Part of a small language model's weights: width 256.
MLP neurons of a small language model. Each row is named by its layer, matrix (down: output weights) and neuron, and shows model dimensions 128-255. Each number is 128 + 24 x the weight over its row's rms, rounded and kept within 0 to 255. Numbers have three digits each.
After each neuron's rows is what it responds to, as a language model described it from the Wikipedia text at the highest values.

L6.down705:179134097168133172188098123115133123106126167128149141126137122143098187135099101129139106131125131158152131102122131137135137134134116134135141127113081153111158165108127110169133114124101138144177121114165110147091178147107097143147151088095096157138138063143116098164105125167131121100083115104120111123165065132163135161167112143131155107103101132123114158106152140164076144146149
Responds to: The first token of a predicate right after was, is, has, or as: articles like a, the, or the opening piece of a word (use·ful, achie·ves, dep·loy·ed).

L4.down1180:160144118142116112137131155101135131088161139136135148148133156164098146123155103126138098103113146104105096144157121106158091136103151160104148105151119116099138123166132113079144107122109103119149180090117138146144176127100097097123102108123118140104124123137087093163157154164131121152123100179143158161131065138128149102106095156123116166141089150136127120129151105100115166133119
Responds to: Short word pieces in the middle of names split into several tokens, often foreign places or brands, such as Hang-z-hou, You-T-ube, Norwe-g-ian.

L6.down18:140101139094133132152114134106145111081132146125098126128140132106109116127115094137174109162101101105154160116130136132097135147123144121106130145128152079110187114102108095165120088121137107136098123136142117147099125123168117103182170170150114146174107153131144128130143146110129110118145111125125133121151113120154089154157121172139141133112099126105112112135129203151126176105107
Responds to: Inner or final pieces of split words, strongest on "ult" in simultaneously, also var-ied, sem-i, gl-obal, plus table cells and line breaks in lists.

L4.down945:107101143167152158131089126093120108144143133144110133138089116116078179108102164119158110147153127091133117140141127130093126154158104104186121133154125153113100138125117128142113129162133162124131090120144127100150126152137143139136164122122164144138126132180195102105091164104127166086148087138156139131145098165135129140149114136148137136133167164168101147092119098132112140130110
Responds to: Tokens in sports and entertainment career text and tables, chiefly count nouns after numbers (games, seasons) and mid-word pieces of team or place names (Portadown, Karabük, Málaga).

L5.down1165:164138112152088114141103120160084093158156100156119147130130132117094092083188147118111105126135081130146144155101091116151134169106103158138136071140148111150124127164129094118153131117109142121188134122134080105167117130110140184123152134146122139113128119171094154143147144133088139141129101148160173175125166160143153086113109089148100088164124153145090107135109135115135115122126
Responds to: The bare space token just before a number in stats tables, heights and ages (ft 10, aged 78), plus a few mid-word fragments (high-s, beaut-if).

L6.down101:137135127148148151159132106115126135124171132133155121098162134161165133142116131151115100134103117136097130109122136112113143108145091115135136155147144139132172111091111131153092125096132139147118106111147089094150085110126130095143125126146101188104153175083115112072123161087115094150156111109130115159129150148102170128142103136123142125136105132134131135133131200130104151089146
Responds to: Pieces of nouns naming a person's role or occupation, often the final piece, such as midfield-er, command-er, curat-or, business-man, s-ellers.

L6.down47:143111152097130137112092125117155111124093135126159127110074141146093119107103184143162121134134150076147120111118143105158086119113157110135102148145157117132096146113092107140123129116150130142101110138151113140119146129140125142098129116179113131150142109083129111119104089148144153171153144140161146150146152171110147167140124082090128155098116150173126124138193132111077107100142
Responds to: First fragments of proper nouns and words in sports and infobox lists (Seat, Liver, Real, qual) and table row-ending pipe-newlines.

L6.down719:095165124123125108180130122145181118107109072153157141111167100134142128161125115072088125145088159102140120125154118141132132133141135130084201140130174139114111125132146125080116139135185155152134145109122118167103121113117136096108110122101155143097116141123144113111121136137077137131154110145156153109090121117091103104126110130165113098118108161130124149091150120154117142153158
Responds to: Tokens where a new clause or predicate begins, such as that after reported or announced, is after a subject noun, sentence-initial I or S, and the title-to-body break in Wikipedia-style articles.

L5.down1079:173087184141141115125120122124120082137094128199112117109110089097091120139168118091184171129134159117120140114138113125100136137129150144147131099151124147150148120158105089142155140093123126143136147095096118141154148101165116121135138102125113127127115154150093114119125154107095111136202126148146131135138151125131111095121145080101127139123144117105131146116138132133124133147134
Responds to: Tokens completing a nationality, ethnic or other adjective before a noun, such as Indian, T-amil, Finn-ish, Sy-rian, plus suffixes like -al, -ative.

L4.down767:106164115160158148120125132117111139144126116108147156124113137184149151101144136117104118146101091166118168069109127132130139088139110108104102131159108143083078116101118121142163148126140135135135088141129108107116133163153143133122139128114144143118130124122128172122115109130126122112130150063103118165135145112135097116126135160071115108137100116135111130167076158122114146113110
Responds to: Head nouns or names completing a predictable phrase in biographical Wikipedia prose, e.g. his family, at his home, World War I, High School.

L4.down553:135125170122130121143125106141125113140101104121124147124131182148133133157097132186131159108094102108157124141161127131140120170118101110136132103110125150124098121169131142153124106143105131129093082183118111133114169089130104138126145120106122107096132100132122200131159167107145116113132092100082102126114143143163109122111155064156100123143115135128098126114160130155139093142104
Responds to: Final tokens or suffixes completing nouns for a person's job, title or role, such as direct-or, attorn-ey, botan-ist, actor, coach, often in biographies or credit lists.

L6.down1218:110108175113173131157182123134122155126125131109127117107102116185151112134117134118132120111093157119125123104161103097144150137132110144098093144086159133193125109145174146134116135148144182152117132149146155135188100143095123128118165095147137147086092117106078161104151109137107133123143119151176171096187125160137116103106142129144141091149091114129138104139114122089112139146094
Responds to: Fires on the space, currency sign (£, $), minus or decimal point right before a quantity, e.g. "total of 347", "received £3,500".

L6.down816:125116169158110128150156138159117092140116137121155133095115156140160125136150128096133114132127133156141134139160148147155184106106105171103145107122163134159095145111140149120131145163132092121110141148082131082136140120128141109126149159149091078148166099127093118172133113109116123186117123130134150156133159081114123130075114123122136165095151107136093141127140147082135171166109
Responds to: Determiners and modifiers like the, a, other, his, its starting a noun phrase after prepositions or participles: during the, citing a, throughout his.

L4.down1155:139118166135133100149136160158101105166142127111137137175183172122108127159123118162147164127127119155134139131125078080105124201117137134122143149090129168070111109127123108142129135124101153123115122107125113134070106095117134125144138151155121140121118120127141156144124153146153105120177126120133091128087121112138131142121124111110058140119094110161116102189140153163112103166165
Responds to: Later word pieces that finish a word split into several tokens (equ-al, lim-its, d-omin-ating), degree words (consider-ably, much, further, serious-ly), and blank cells after | in tables.

L5.down789:131127107099111149151140118132083115132147128169123136134134143174144133119126150154131147122088136158127121137114138149135146157096131140128149100181126149117144140139149107142132123133120086073109120127098122119176159117141132094154141100103115125088147132160146150134136089158105114088177125146140121126127149131144127146111159108093145143149130132101115117108140146101153149135100
Responds to: The last token of a role or job noun that describes or comes before a person's name, e.g. footballer, musician, mayor, candidate, host, or a comma after one.

L6.down325:114142148085114137148102107127154142177161149092184076075139135092124147158164106134128139128097108159164148121104131133168119143119134099139080139114134120171164149147116127111153130151107135148147140108137115110181146125137119110128149092121124145121086129103139121178126104090107128134137133096088116137137156144099073140122140089153127106129140132137125135156113107110156132118148
Responds to: Mid-word pieces in names, years and adjectives (friend-ly, Nor-ifumi, 19-73, power-ful), plus nationality or occupation words in biographies and lists (Czech, Japanese).

L4.down1084:122129116111166146098151110181099161156121114124140084139101141121128091077112158102131081156131118098112116101165152116153132156131125123124089130117184105134117126162132124116055108105151160153094086137128164121099124170107159113133103156146128126131154166089136117141103104094120160123151150118141137148158136087105136135101113091099118123101152157131082124125102129098117093145126
Responds to: Hyphens joining compound modifiers or prefixes mid-phrase, such as long-term, red-legged, co-chairs; also score en dashes and breaks after article subtitles.

L4.down56:116114130140168116100126122127123115118126184109115126117099103138123125117092099126103132128109175117140103159136145117097140134076113132120111109085131150122148112107100112132142145130132117133130136163103091096130135119133117130091102117110186104145157129169150176123121144129092160129134142146128150154099128113130120075090153146116154144130119132130102115151105122149135126124074
Responds to: Final suffix pieces that complete nouns for people or roles, like partner, All-Star, scholar, composer, Crusaders, librarian, plus following by/of.

L4.down227:102119111105119148134140129126118060125117138129172143147063097111144160135125065133177149079158113148126116078135144175161131083113116114137156129099096140125109117142119125101157115133142096115129136107119097136112139128156096102167149109145143117164161115143103179148146116130128093118097091128135150164185103142150103124156153137164097148127110138171135153154117099101103145141125
Responds to: Mainly "that" introducing a clause after verbs, nouns or adjectives (explained that, hope that, so dedicated that); also number commas and mid-word pieces.

L5.down1012:114133156136123109173109126152148160118142124096114132148089154129109131122129180147134126112134135152128146140103154119150148123148146175123148114136199106134142090109138117083119114145150111132113119126125143163140193132162101145143143144141132170112157086125133117126133144108122146129127100129102122120126142138147139138096148120131143144136140133130119184096095148101074100117113
Responds to: Short subword pieces inside a longer word, often romanized Japanese names and rare or foreign words, e.g. Shim-az-u, Ak-ik-o, mag-az-ines.

L5.down809:085096164096122113162097144132113118133121083108091136135151111119116103123171085142172169141144135098123099139145138148153098118182110110143065128142093139121158185110121119139150145151151167153121167160139095090102116106068092116115112123132108067138139109124122152146149186141173146109152141093111138129128170129123141126147178119104160115156136106110141151160139129121127114122146
Responds to: The closing suffix piece of a word split into several tokens, mostly participles and adjectives, e.g. calc-ulated, raz-ed, compar-able, fabul-ous, plus "early" in "as early as".

L5.down470:088098138136137147112140135110150129066131139101129126171131097148146119123093134118153117135095094088090115082103158145182137190109151144101135183133107118142105178107105150094175103087116138160090135126130109151169154125138129135171105133127142131112111155158121148145129129142116133142160115090133100150131139113148132104191105131165145134142142130144121108138111153158127120133080
Responds to: Two groups: words that open a new clause after a comma or period, such as that, which, But, However, though; and fragments early in split words, such as b in barges, er in alerted.

L5.down909:136168131137143141154105131096157112171125113109157120157071122108138158101115130124151120082179171123105127111136101116118136143131116124130126111156121107112133137130091174152141116174056143174142152122077111133124146090117103107121151130096115114108141135119136103143144138150100124141141076174158128151078132129129152088112135183155109145089125150147126124135114168134107131133156
Responds to: Determiners (an, a, the, his) just after a preposition or verb, opening a noun phrase, as in "in an interview", "developed a plan".

L6.down1183:157126167161132143146170071182126158084164135141093115116138136129083125136128120171164149093119101182064137148157118102131129129143179116115125133109101150126126116164135115144141102192090099134137174111103124139138123132130103117141136148119116156122118179112078123108142131132132105109118086142147096186114130147120141144114109125137147163117173118132136114130117118192167132097110
Responds to: Word pieces that complete or continue a proper name, mostly cities, states and regions (Lisbon, Barcelona, New York, Middle East), also acronyms (WHO, NOAA) and miscellaneous common-word fragments.

L5.down203:100145096142121146138144102118115150107126149110170107146138104092157139154152117128126157086163115154157130153119107110082142100152086105138132130131128099158169108132114120154119111116126157088091139140124102103105171091133107136171095136147140201139113130152094096150153126098129116123156100104128147144123115151096147121128108138130125121113140120169096120145144172128121122145109
Responds to: Fires on the article a after verbs or prepositions (was a, joined a) and on capital A pieces after hyphens in names (Jalal-Abad, Beaux-Arts).